{
  "num_attention_heads": 3,
  "norm": "layernorm",
  "positions": "rope",
  "optimizer": "muon_variant",
  "learning_rate": 0.00857,
  "lr_mult_o": 1.5,
  "max_grad_norm": 0.5,
  "warmup_steps": 200,
  "decay_shape": "pow",
  "batch_tokens": [16384, 32768],
  "max_steps": 12367
}
MLP neurons of a small language model. Each row is named by its layer, matrix (down: output weights) and neuron, and shows model dimensions 16-111. Each number is 128 + 24 x the weight over its row's rms, rounded and kept within 0 to 255. A neuron's up and down rows have the sign that makes its largest values positive.
After each neuron's rows, "fires before" lists the tokens most often just after its 100 highest values on Wikipedia text that the model never trained on.

L3.down226 [124 111 123 112  98 133 129  85 118 137 120 135 127 110 130  77 112 116 165 137 175 161 130 157 144 154 123 125 116 170 138 128 114 142  61 158 115 114 162  70 139 125 150 135 129 147 130 134  87 110 111 115 134 151 105 188 145 106 153 109 133 163 114 132 180 161 101 127 132 126 107 119  97  88 104 127 100 143 148  95 128 138 108 150 137  97 107 104 143  99  76 124 107 117 118 129]
fires before: "re", "in", "r", "ed", "ro"

L4.down370 [137 129  69 105 117 155 118 134 124  93 141 180 125 162 141 129 146 130 118 130 130  94 189 106 160 132 123 159 133 173 139 112 132  67 109 121 184 135 134 121 130 110 115 142 146 122 183 124 125 157 160 101 117 114 135 149 117 159 144 132 134 142  77 125  90 138 108 110  83 157 101 105 108 135 155 147 131 140 171 108  93 134 139 116 141  91 129 143 151 128  99 145 119 178  90  64]
fires before: "re", "er", ".", "ed", "g", "y"

L3.down322 [140 109 129 112 110 160 127 122 174 127 116 160  93 159 145 138 117 161 128 116 135 171 121 150 128 100 142 145 173 146 150 132 180 137 105 129 142 135 141 142 121  97 141 118 105 168 159 148 131 100 109 141  56 107 161  77 139 116 126  92 131 153 111 120 115 139 127 120 115 142 128 118 136 121 131 135 154 156 147 114 110 150  94 113 145 118 152 105  92  93 133  69 163 156 133 116]
fires before: "se", "s", "m", "man", "t"

L4.down297 [ 87  91 105 122 131  92 177 147 194 114 165 129 135 173 100 153 124 125 124 117 140 129 132  97 117 126 110 164 117 113 135  94 135 117 147  94 175 126  99 110 122 140  67 159 115 104 125 123 124 131 141 117 117 174 142 104 108 126 160 145 126 131 133 123 140 119 106  90 117 150 144 118 112 117 135 123 156 102 167  90 146 128 169 125 159 153 136 157  93 134 132 123 160  95 136 131]
fires before: ",", " |", "–", ")", ":", "\n"

L3.down97 [134  99 101 148 126  83 112 128 146 159 132 125 181 154 144 140 136 123 124 164  95 140 112 159 122 132  87 136 115 146 137 187  97 116 128 107 158 103 181 126  87 119 131 100 141 184 150 131 121 136 133 129 141 170 121 135 123 111 153  74 141 109 152 103 120 171  90 143 143 104 108 111  98 141 137 130 130 147 155 149 130 160 124  99 119 146  94 133 168  98 122 167 110 140 110  76]
fires before: "l", "re", " T", "od", "ess"

L4.down676 [131 134 123 122 106 148 139 103 159 117 128 113 102 116 144  97 103 131 144 163  98 148 155 142 146 105  93  85 102 144 152 122 149 116  86 177 126 125 151  90 152 125  91 127  88 132 148 101 149 154 139 165 139 131 132  98 139 123 128 176 124 104 156 129 142 126 143 118 102 173 147 170 138 134  89 136  73 109 137 158 177 110 138 148  88 141 159 127 131 131 153 144  99 112 112 177]
fires before: "n", "v", "d", "b", "r", "he"

L3.down324 [151 114 131 124  96 138  95 110 118  68 131 140 135  99 182 110 137 112 146 143 133 102 157 122 152 140 142 189  97 150 132 159 130 124 141 128 101 116 109 134 134 112 112 121 141 121  92 169 150 122 149 120  91 153  96 115 123 128 140 156 159 146 114 162 188 131 140 150 112 161 136  97 135 120 150  89 129 166  97 118 146 139 113 177 142 146 150 128 137 112 117 120  90  85 116 160]
fires before: "g", "v", "le", "al", "f"

L3.down118 [122 119 138 163 166 182 147 143 128 112 195 147  73 148 130 103 121 141 142 163 119 154 101 143 152 143 138 102  98 155 147 163 142 129 164 144  92 111 148 161 113 177 155 116 110 158 156 130  93 115 120 122 122 163 112 110  97 164 122 126 159  91 137 146 105 155 147  83 125 123 163 152 118 165 126 151 119 135 152 147 131 122 128 137 110 141 103 116 119  93 125 108 100 131 115 107]
fires before: "it", "ig", "on", "id", "p", "ul"

L3.down494 [103 125 128 165 131 153 126 177 197 111  92  91  96 165  93 109  76  81 108 155  97 101 140 132 170 102 126 126  86 146 150 139 110 170 120 131 112 132 172 138 105 126 126 117 133 149 133 149 136 106 151 168 124 121 107 147 134 167 111  97  97 116 182 107 129 108 108 123 110 141 151 127 155 143 143 157 117 120 131  97 114 115 114  65 131 119 111 117 146 148 159 157 133 115 131  97]
fires before: "th", "s", "se", "t", "n", "l"

L3.down501 [143  86 137  91 158  97 120  96 120 160 130 174 130 137 106 160 171 139 128 117 115 111 109 155 125 109  93 128 106  76 142 177 131  96 127  99 158 136 142 155 174 151 133 123  94 147 115 167 180 121 151 107  88 131 118 128 141 125 140 133 136 126  99 142 123 138 167 151 140 169 130 121 118 118 148 147 106  89 142 143 111  81 116 101 120 112 144 108 106 152 160 112 143 127 126 129]
fires before: "i", "ed", "er", "ort", "ar", "e"

L3.down329 [150 130 127 131 114 169 122 112 172 149  97 131 128 123 139 172 119 121 143 143  93 114 133 113 102 151 127 156 158 142 104 124 128 144  84 127 185 131 164 129 156 152 178 107 116 130 120 101 101 145 117 161 162  97 113  85 126 146 123  93 151 109  97 118 150 143 144 107 158 148 156  86 125 157 126  97 103 149 133 154 134  90 117 145 129 137 132 163 136 137 190 140 157 139 107 119]
fires before: "o", "ember", "el"

L4.down467 [151  91 108 109 112 145 162 140 116 139 151 143 111 168 141 131 133 105 104 145 111  97 146 143 137 119 126 149 124 114 134  90 118  85 128 137 123 124 166 158 118 154 101 140  99  84 111 159 143 132 134 133 165 159 148 136  83 118 126 131 146 135 131 155 124  52 116 144 140 140 150 104 101 136 168 134 127 113 163 106 141 116 138 132 129 154 127  65 128 120 156 110 133  94 143 152]
fires before: ",", ")", "\n"

L4.down575 [149 117 151 143 144 148  98 106 129 118 151  99 149 126 139 130 146 124 150 120  98 118 157 116 124 126 152  86  89 138 110 117 110 153 147 125 142 124  93 147  99 113 119 127 112 120  91 199 102 118 131 131 103 116 122 136 141 128  94  93 141 134 133 121 102 164 124 117 144 123 144 153 142 159 154 120 125 111 117 176 123 190 136 155 143 114 142 126 138 115 132 129 124 119 134 101]
fires before: "v", "g", "ag", "f", "ad", "in"

L3.down638 [136 104 154 112 123  97 109 174 119 155 181  97  96  96  90 139 144 136  80 179 125 139 122 138 135 164  84 110 116 122 142 104 130 141 169 149 133 131 125 125 122  96 137 147 102 107 152 146 127 146 146 167 145 111 128 124 115 138 126 129 129 127 108 175 114  95 137 153 126 162 143 120 132 126 112 142 109 153 127 118  99 122 127 131 119  99 153 165 168 128 123 137 173 136  98 104]
fires before: "e", "et", "an"

L4.down474 [122 144 217 145  88 138 139  93 147 151 147  59  75 116 144 134  93 162  94 102 105 148 135 128 155 106  90 133 155 120 119 128  92 126  93 109 140 155 138 166  99  87 117 119 146 145 105 144 120 133  89 133 139  92 122 115 157 114 184 122 109 171 130 134 138 137 102 147 104 150 113 122 167 133  95 124 145 155 125 118 148 140 116 110 109 140 128 123  92 130 110 141  94  99 154 123]
fires before: " |", "1", "2", " ", "0"

L4.down182 [ 74 109 119  89 105 130  86 140 122 114 120 155 128 122 142  99 125 131 181  96 103 131 171 123  98 146 139 105 137  93 147 138 155 113 160 152 130 106 132  96 130 190 127 137 153 110 117 137 113 141 150 118 101 140 155 157 133 108 141 134 127 170  64 139 132 179 111 155 149 139 182  98 131 147  76 142  94 162 165 122 117 128 110  88  94 103 133 148 114 126 171 136 174  83 117 103]
fires before: "ro", "ort", "ot", "re", "le", "art"

L3.down670 [ 95  92  99 117 151 149 138 133 132 122  84 131 159 160 132 121 132 111 124 126 157 123 140 118 120 101 126 118 157 161 129 108 141 123 126 168 121 110 135  93 149 171 127 123 129 116  89 161 127 168 122  95 126 143 113 154 150  92 136 126 162 128 151 142 108 112 174 135 126 126 128 126 102 159 151  81 135 131 104 150  75 116 114  80 137 100 112 138  95 116 164 113 150 151 125 119]
fires before: " ", "t", "ing", "ar", "er", "es"

L4.down452 [160 101 138 125 159 128 127 151 114  91 104  96 137 157 102 123 129  97 139  67 139 118 102 106 112 122 113 118 107 166 102  92 151 123 108 122 173 140  65 119 125 139 129 174 120 123 109 180 142 159  83 152 148 149 131 143 171 110 142  75 160 135  99 148 142 146 140 128 151 140 188 121 116 135 172 148 111 135 130 151 121 153 110 120 126 136 117  94 149 161 124 155  87 125 173 128]
fires before: "as", "ver", "le", "at", "0", "qu"

L4.down86 [ 77 158 150 165 150 175 117  63 163 140 102  80 119 136 151 119 146  99 167 136 135 141 150 132 103 149 138  82 186 114 122 153 167 107 107 156 138 134 165 112 123 149 150 152 141 137 147 142 136 103 136 142 102 145 199 125 139  92 125 103 114  98 148  85  90 141 127 110 130 116 106 128 142 105 120 137 122 111  72 177 157 141  88 111 177 156 148 136 128 135 100 110 146 122 124 178]
fires before: "l", "e", "b", "es"

L4.down21 [154 149 135 104 133 136 166 159 159 128 151 115  78 163 137 134  95 134 103 163 106  93 138 119 114 161 115 122 138 121 140  88 117 142 112 180 141 168 147 134 100 159 205 129 143 102 143 118 125 173 131 134 120 126 110 144 140 118 108 149 146 108  89 182 152 101 134 134 163 133 102 170 153  87 132 101 126 107 142 114 150 133 137  97 131  97 166 121 125 143 124 110 157 100  66 155]
fires before: "n", "ary", "s", "ation", "y", "al"

L3.down15 [119 156 114 104 159 111 144 124 121 109 109 162 127 183 117 112  99 154 123 144 180 167 103 119 146 150 100 133 143 127 160 108 116 161 158 127 162 108 141 122  94 104  78  72 108 103 108 147 118 128  96 103  97 131 134 143 136 148 166  82 164 122 115 153 160 137 108 155 150 111 115 115  68 128 134 154 138 113 158 132 105 144  88 129 108 114 143 134 154 171 134  96 127  82 105  97]
fires before: "n", " |", "ess", "°", "7"

L4.down495 [126 133 126 103 147 157 112 123 124 114 149  80 165 132 143 112 124 132 118 117 122  83 119 149  80 129 138  86 104 163 145 153  89 144 100  86 103 135  82 103 126 127  98 111 122 199 139 113 109  93 179 147 106 161  95 155 123 125  97 138 122 173  99  95 108 148 107 187 117 169 142 122 129 119 163 102 133 104 130 105 149 171  77 127 115 166 144  84  93  91 130 141 116 126 151 124]
fires before: "9", "6", "8", "7", "1"

L4.down518 [145 180 144 144 114 134 138 137 159 112 135 148 129 119 139 112 120 149 114 135  65 141 159  65 113 126 116 143 112 126 149 134 109 130 132  95 138 136 100 132 111 130 204 152 168 120 130 139  95 106 110  95 152 117  89  99 151 125 175 117  88 100 124 155 100 105 149  71 159 107 113 155 150 162 149 105 142 128 148 142 158 121 142 134 130 151 133  99 141 133 105 162 150 111 163 136]
fires before: "ember", "n", "l", "es", "o", "us"

L4.down384 [ 98 173 129 120 121 111 140 129 101  96 137 161 144 136  92 173 152 108 157 141 154 137 136 120 110 143 125  88 122 129 108 100 147 133  79 126 111 171 131 141 163 103 145 141 181 160 177 118  94  94 126 123  79 140 136 136 129 123  92  86 111 153 126 120 123 162 140 153 126 117 121 120 138 114  81 101 154  60 135 115 175 142 110  88 113 130 136 165 115 148 113 117  94 124  83 121]
fires before: " |", "4", "8", ",", "9", "."

L4.down705 [160  79 105 157 133 120 135 184 148 101 117 121 150  51 102 168 101 161 136  90 143 151 139 120 128 131 107 150 145 115  93  99 120 110 177 148 138 123 148 113 147 148 168 168 111 159 128 140 129 123 122 108 133 114 170 152 106  92 109 135 100 140 139 131 150 147 119 127 117 152 124 130 163  79 164 144 146 147 105 122 174 128 107 159 120 121 134 138 163 152 134 104  95 124 141 102]
fires before: " ", "e", " the", "ce", " Mar", " J"

L3.down126 [147 134 172  82 135 129 170 117 106 108 136 131 129 112  91 121 128 130 122 101 179 138 107 155 146 106 117 117 120 122 150 100 134 130 145  92 110 144 145 156  78 141  96 140 123 141 119 146 124 126 125 166 108 155  99 145 176  97 151 161 141 101 123 185 123 143 165  88  75 103 119 120 157 177  94 127 124 160 145 153 148 129 118 141  74 154 128 128 115 146 137 122 119 167  99  61]
fires before: "8", "1", "0", "9", "2", "7"

L4.down480 [141 130 114  91 133 136 118 117 142 101 137 154 141 116 157 107 139 144 193 138 150 172 167 137 127 109 133 109 108 102 116 129 125 169 111 115 110  90 160 119 147 118 125  94 173 118 127 108 141  80 115  80  98 149 149  86 156 115 118 128 150 142 129 131 176  79 138 128 108 105 118 114 125 109  80  89 164 113 156 159 134 138 117 118 106  97 167 142 125 135 121 100  80 103  88 118]
fires before: "v", "f", "at", "ag", "b", "g"

L3.down319 [172 112 143 118 164 129 138 165 164 144  90  84 106 101 139  94 129 150 127 100  90 119 119  99 140 122  98 147 136 110 103 165  89 134 127 132 139 154 151 132 126  82 151 129  96 166 136 111 106 118 133 129 110 171 143 104 166  91 132 137 102 119 119 112 122 153 147 146 122  65  97  70 110 103 174 154 111 144 121 124 122 132 117 140  89 113 128 126 101 151 134 151 119 156 109  95]
fires before: "l", "b", "so"

L4.down555 [117 144 101 133 110 153 110 170 122 153 119 119 158 129 118 187 106 148 122 112 148 110 109 149  82 127 133 109 108 109 103 108 133 125 152  92 141 135  93 108  82 142 151 123 132  95 121 112 121 133 136 118  80 138 118 122 134 126 148 124 119 152  89 168 105 162 154 137 123 126 141 109 139 145 128 129 103 135 163 108 105 135 134  52 130 155 148 172 136 160 144 127 153 128 106 144]
fires before: " |", ".", "1", ";"

L4.down697 [ 94 129 117  92 131 166 145 138 135 125 125 130 111  88 129 109 149 136 128 121 164 150 141 145 141 157 135  87 140 164 106 144 116 136  76 126 139  95 178  88 128 121 123 122 148 163 121 107 179 127  95 138 140 117 126 154  65 137  98 150 150 161 112 151 118 120 104 128 160 149 104  95 103 155 123 126 141 130 201 132  86 117 135 138 166 170 142 138  91 110 158 141  99 141  93 128]
fires before: "p", "ig", "id", "ul", "c", "ear"

L4.down704 [116 118 136  89 179 146  84 122 106 167 132 128 120 125 146  77 165 141 116 136 133 134 138 115  94 128 117 157 128 147 101  66 119 143  98 138 150 106 112 169 109 121 143 124 144  76 103 149 150 121 131 173 129 154 168 135 107 171 131 153  80 123 174 178 129 119 129 159 139 188 120 141 103 155  77 162 147 130 145 127  45 142 119  93  91 148 122 176 104 121 109 102 145 130 119 151]
fires before: "ip", "ub", "ed", "ass", "d", "8"

L4.down442 [166 150 104  68 176 130 105 128 131 142 149 148 127 127 179 156 116 112 152 115  63  74 131 143 156  98 141 133  95 113 123 114 147 141 107 152 158 164 142 148 125 146 116 122 139  88 117 128 142 105 134 161 178  80 119 105 165 117 121 177 154 133 129  97 139 120 137 156 102 139 119 103 147 179 155 124 130 145  95 183 163 133 121 114 144  93 148 134 125 107  94 124 103 137 113 125]
fires before: "n", "en", "at", "et", "an", "ot"

L4.down594 [158 111 106 119 143 105 148 113 120 121 122 141 161 126 107 129 159 122 170 133 177 153 159 109 121 192 104 143 108 117 106 161 156 119 106  82 112 123 101 168 138 140 155 108 110 136 124 135 126 115 134 109 125 113 147  99 127 159 126 148 126  80  93 166 138 154 142 132 141 116 118 141 107 149 130 139 129 140 153 142 125  99 109 142 135 105 134  76  91 126 109  70 123 131 132 150]
fires before: " ", "\n", " M", " F", " S", " T"

L3.down178 [113 160 163 112 134 102 144 148 121  83 115 136 121 151 145  95 132 151 108 145 108 158 156  97  71 143 130 134 128 111 117 145 120 141 128  80 104  94 130 138  97 153 143 103 149 109  99 149 118 137 202 116 174 102 114  92 140 133 192  86 138 136  79 141 117  88  75 185 123 130 169  77 115 125 121 118  93 167 115 112 152 141 139 166 185 153 156 151 117 117 129 161 148 125 107 134]
fires before: "s", "k", "us", "ir", "v", "el"

L3.down545 [143 115 160  93 120 124 137 131 128 160 122 140  85 160 144 104 142 115 129 161 134 116 146 100  97 153 122 111 119 128 100 111  94 114 153 109 101  94 109 117  73 145 124 113 160 146  87 151 113 121 145 173 182 107 118 117 109 114 150 137 130 108 118  97 124 113 141 120 134 150 121 132 129 104 127 139  94 151  89  85 117 101 128 117 137 126 109 131 147 153 113  84 125 165 128 135]
fires before: "an", "le", "et", "il", "os"

L4.down325 [133  85 107  96 125 184 140 116  98  99 135  74 148 127 177 157  89 145 162 136  76 142 158  55 175 117 147 145 126 135 107 107 152 120 122 109 123 105 179 108 132 154 123  90 115 131 125 139 153 132  99 171 151 119  82 177 153 155 105 129 115 130 129  75 124 122 135 111 131 108 142 171 140 121 151 159 150 143 115 145 139  90 100 150 160 117 114 122 124 133 167 114 173 132  80  90]
fires before: "f", "g", "p", "ies", "4", "v"

L3.down431 [124 176 135 142 112 133 158  75 152 150 115  90 135 118 142 115 136 166 139  96 127 157 119 170 147 137 156  89 126 153 128 158 129 122 124  99 105 134 108 151 143 114 169 144 110 157 161 114 151 134  90 141 110 116 131 172 111  89 148 135 152 123 115 125 147 114  92 135 121 127  89 132 135 131 124  99 132 153 128 113 153 161 143 112 108 114  84 115  82  76 138 144  98 177 155 126]
fires before: "p", "t", "am", "ec", "c"

L3.down450 [133 110 109 148 149 157 146 140 137 114 112 130 163 131 116 140 119 117 118  92  91  77 150 149 138 112 133 113 134 116 106 127 110 169 112 125 121 132 138 122  76 132 154  92 110 131 126 138 106 106 136 150  82 137 133 146 110 127  94 105 133 133  93 157 145 152 149 104 157 112  93 101 118 145 118 102 171 147 130 104 131 169 128 139 138  87 101 135 170 129 175  92 136 148 167 129]
fires before: " m", "0", " |", ".", "5", "7"

L4.down746 [ 70 158  99 125 126 151 102  97 139 134 119 122 129 150 154 166 137 124 143 129 142 157 128 102 141 174 108 131 120 147 137  91 154 157 142 124 140 111 159 144 108 126 152 140 125 125 144 122 153 122  82 131  82  99 142 118 160 128 114 137 145 122  90 112 146 114 192  96  93 169  98 107 109 149 135 121 165 127 149 135 115  87 124 145 134 100 113 121  83 113 164  86 145 129 139 148]
fires before: "o", "b", "it", "x", "ard", "y"

L3.down337 [122  91 177 149 161 105 128 158 111 140  87 118  76 111 112 112 148  93 160  99 114 112 119 147 115 137 143 141 148  75 126 196 157 156 113 163 106 128 140 135 163 143 164 119 101 121 146 171  99 124 124 144  87 113 137 111 145 138 117 110 119 114 146 138 119 137 118 164 108 139 154 154 152 129 135 109 158 134 118  77 167 164 142 138 144 146 134 136 115 157 145 114 110 140 113 132]
fires before: "d", "ent", "ed", "s", "or", "ic"

L4.down692 [130 106 143 116 132 137  99  91 101 130 138 131 125 102 132 141 152 144 146  95 107 163 107 136 179 120 107 126 125 139 102 124 150 108 107 156 137 113  99 151 157 132 109 107 171 145 171 124 187 152 138 135 110 100 120 194 100 161 129 134 124 185 161 152 123 169 119 165 145 107 189 119  81 119 150 145 154 131  93 113 112 147 133 117 127 108 159 116 150 130 138 114  95  82 129  97]
fires before: "v", "ies", "f", "c", "m", "ie"

L3.down28 [189 130 117 109 147 137 136  98 109 114 175 130 129 138 139 147 124 174 161 119 151 126  66 140 150 113  96 144 160 115 130 106  97 146 165  99  84 142 134 117 115  85 137 110 137 130 106 106 111 136 127 156 124 124 111 146 108 117 120  82 137 138 180 140 136  85 135 141 117 158 137 124  95 129 149 122 166 123 165 124 102 123 101 100 123 104 122 148 114 164 120 121 113 118 110 161]
fires before: "ass", "ub", " ", "a", "os"

L4.down93 [144 116 162 170 175 165 133 144 168 138 130 126 162 118 110 158 153 101 168 146 139 126 150 130 133 133 183 107 106 113  99 123 124 129 134  99 104 139 144 159 115  94 112 139  87 142 147 132  99  91 113 147 146 134 120  81 102 110 154 129 136 135 102 107 126 127 138 153 173 167 114 149 127 140 134 136 115 117 187 155 124  87 137 100  87  91 148 110 127 152 149 110  90 132 142 167]
fires before: " |", ".", "am", " the"

L3.down579 [143 121 126 136  88 123 175 125 181 163 115 131 140 135 149 146 128 138 169  97 117 108 123 146 139 146  96  97 155 163 130 158 103 104 123 107 121 136 119 128 115  98 130 113  99 132 123 130 141 109 155 110  94  93 120 149 134 137 117 156 107 164 183 132 110 135 109  87 141 166 118 117 121 140 108 103 144 145 162  87 139 105 105  98 119 114  95 142 144 121 133  83 147 132 160 129]
fires before: "w", "t", " |", "th", "res"

L3.down676 [147 136  98 153 151 106  95 111 162 156 111  97 127 144  74 154 131 126  72 144 143 147 135 143 111 157 128 121 114 108 128 117 102 147 141 129 150 139 126  74 163 158 149 139 101 100  94  96 122 104 115 142 113 111 113  97 106 115 116 155 166 127  78 133 135 134  98 117 126 129 172 101 175 135 144 139 160  93  95 121 188 160 149 104 132  97 142 148 140 117 105 151 123 112 106 199]
fires before: "u", "ac", "el", "ember", "m", " "

L4.down418 [137 147 148  78 110 114  93 135 170 119  88  97 107 162 143 110 178 145 135  94 112 129  86  87 140 141 130 140 124 131 127  94  95 165 157 124 104 162 117 139 108 133 107 132  79  84 105 185 103  92 134 122 108 125 126 170 125 124 131 110 145 147 183 127 110  72 134  94 122 112 110 138 113 101 144 143 122 131 162 116 149 128 138  91 121 112 163 144 110 154  65 138 135 117 142 136]
fires before: " ", " M", " L", " D"

L3.down168 [140  88 116 108 148 111 116 138 162 141 116 101 106 126 143 136 107 131 123 122 130 117  99 112 149 146 107  99 163 133 114 123 124 148 117 166 159 173 138 142 159 118 153 176 153 105 135 146 147 139 137 105 134 136 107 171 157 117 139 106 135  76  77 117 118 173 102  97 121 132 110 158 149 127  71 136 151 107 133 107 107 139 111 114 107 154 127  96 112 150 191 128 103 119 110 163]
fires before: "s", "ation", "c", "k", "ch", "ri"

L4.down530 [105 132 133  88 155  62 160 128 129 127 127 124 162  98 137 161 138 122 154 119 156 147 106 118 145 146 144 116 146 131  94 181 121 143 103 118 129  85 115 175 139 107 106 150  76 137 118 161 162 153 130 140 132 126 130  80 104 158 118 127 135  94 159 111 103 139 130 102 121 103 120 141 103 154 133 143 127 123 116 132 129 126 134 181 113 120 151 108 132 124 130  82 125  72 136 173]
fires before: " |", "\n", ".", " and", "}", " to"

L4.down689 [173 131 105  99 172 120 156  93  93 129 135 147 117 122 100 131  96 136 155 138 137  74 131 166 117 122 149 163 157 128 154 145 154 120 119 119  94 125 167 102 136 153 135 123  75  75 125 134 139 130 176  93 108  98 125 134 105  86 142 126 105 169 140 147  87 111 153 102 123 112 103 119 104 126 124 106 118 138 161 112  99 161 148 105 110 112 108 134 141 137 162 116 168 149  72 113]
fires before: "r", "ant", "er", "ing", "ed"

L3.down628 [157  96 115 189 110 193 137 129 150 139  79 178 155 119 120 106 113 112 132  88 144 114 117  95  75 130 113 122 118 116 164  84 152 146 134 116 144 128 138 114 123 146 117 133 147 129 132 139 137 149 118 154 113 138  89 115 131  95 148 129 135 132 132 154 120 146 118 116 165 132 108 121 142 116 107 101 106  96 180 108 132  97 147 114 133 129 104 187 139 143 182 138  87 123 125  93]
fires before: " a", "s", " the", " w", " \""

L4.down335 [123 163 145 132 158 114 170 140 113 117  87 113 127 162 170 121 140 123 125 103  80 146 124 123  96 165  95 110 128 126 148 130  60 141 175 149 122 138 159 105 160  85 104 150  96 158 142 132  99 117 126 116 139 164 132 128 150  94 102 175 112 118 110  90 102 173 161 155 114 103 142  84  86 122 135 184 129 134  97  96 121 120  99 139  95 114 141 126 104 114 157 142 120 132 140 123]
fires before: "l", "b", "so", "ber", "op"

L4.down413 [115  96 171 123 191  99 128  90 143 144 182 146  72 183 150 107 105 120 125  99 164 138 132 139  88 128 144 143 115 142 152 140 146 169 119 110 104 162 115  94 161 136 135 111 157  90 159 181 137 138 161 132 158 128 134 165 111 115 146 162 137 104 142 114  84 118 120  95 143 128 128 129 132 111 161 163 112 133 114 181 107 142 102 102 147 145 132 141 109 142 103  88 126 111 101 116]
fires before: "n", "he", "ro"

L4.down222 [ 89 145  43 163  80 129 109 130 113 143 135 124 126 125 124 159 115 114 146 101 154 118 117  69 129 170 121  99 118 114 123 108 152 102 149  83  90 123 148 125 125 101 136 169 151 115  97 136 161 149  95 146 126 134 139 125 116 179 116 129 108 151 138 116 147 150  92 160  81 157 125  84 174 141 123 124 145 155  83 148 148 162 107 125 118  84 131  97 139 103 105 137  87 136 106  93]
fires before: " ", " the", " a", "am", " J", " S"

L3.down199 [130 128 172  70 136 129  88 134 124 131 128 176 147  51 103  90 154 113 112 117 156 108 113 135 170  75  73 111 169 131 129 101 148  89 122 142 125 104  91 107 106 118  88 152 116  89 124 138 110 140 161 149 122 164 124 112 109 156 132  94 106 182 147 105 150 117 127 157  88 129 145 172 150 112 138 109 128 103 151 139  90 151 135 134 136 145 118 118 150 137 164 121 142  99 112 163]
fires before: "ud", ")"

L3.down434 [108 131 116 100  97 132  74 142 171 112 137 144 120 137 130 149 104  89  91  88 113 127  79 149 159 110 137  73 133 107 171 126 129 150 111 149 152 137 144 131 127 138 143 140 106 130 123 132 142 120 136 167  97 182 145  92 147  82 121 137 132 138 152  91 152  61 144 112 152 122 158 128 130 113 101  93 114 115 159 142 158 141 136 115 153 144 166 129  98 155 169 188 124 119 140 143]
fires before: "d", "n", "m", "st", "u"

L3.down291 [106  78 177  96 139 160 115 127 149 128 113  69 139 179 158 137 115  60 119 139 138 159 136 119 128 147 123 135 151 144 154 124 138 115  92 118 166 111 121 126 133 125 133 126 134 140 133 184  93 146 120 164  92 147  87 171 111 127 110 103 132 113 102 153 134 128 138 109 160 131 100 107 182 155 116  84 138  75 128 140 117 104 113 136 116 150 122 106 132 105 110 113 183 164 121 142]
fires before: "it", "t", "iv", "s", "ion", "c"

L3.down699 [116 127 132 134 183  89 148 113 123 171 139 136 128 132  86 127 168 119 105 132 106 171  78 151 111  88 128 102 111 111 131  98 106 110 116 130 123 118 122 111 127 135 138 154 128 124 123 101 115 123 142 152 127 103 160 127 114 165 130 131 165 108 153 129 144 134 133 121 114 136 158 113 112 105 113 152 136 116 152  86  88 142 142 108 131 113 130 125 105 151 100 141 124 153  67 122]
fires before: ",", ":", ")", "°", " |", "-"

L3.down610 [139 112  68 157 181  85 125 132 172 127 152 119  95 184 148  96 194 110 116 135  91 122 149 183 100 140 121 102 139 156 112 123 113 140 158 103 125 126  90 115  75 140 150 102 120 161  98 115 125 143 122 124 110 146 120 166  95 124 124 137 111 122 109 112 115 143 134 135 145 121 120 115 170 135 122 110 117 111 168 151 114 108 183  90  74 158 102 165 179 124 124 131 152  97 151 115]
fires before: "ess", "ord", "ri", "ed", "l", "er"

L3.down709 [121 115 133 104  86 104 126 132  82 107 120 122 113 107 155 153 158 137 154 136 115 117 158 100 147 186 116 138 145  92  70  89 151  90 118 114 144 109 112 164 144 167 103 144 171 134 122 141 157 135 136 149 140 152 115  86 134  89 137 144 133 152 121 141  78 116 133 147 141 130 100 130 165 120  98 112  82 140 154  72 132 121  99 145 116 138  88 134 158 103 129 160 107 102 173 131]
fires before: "\n"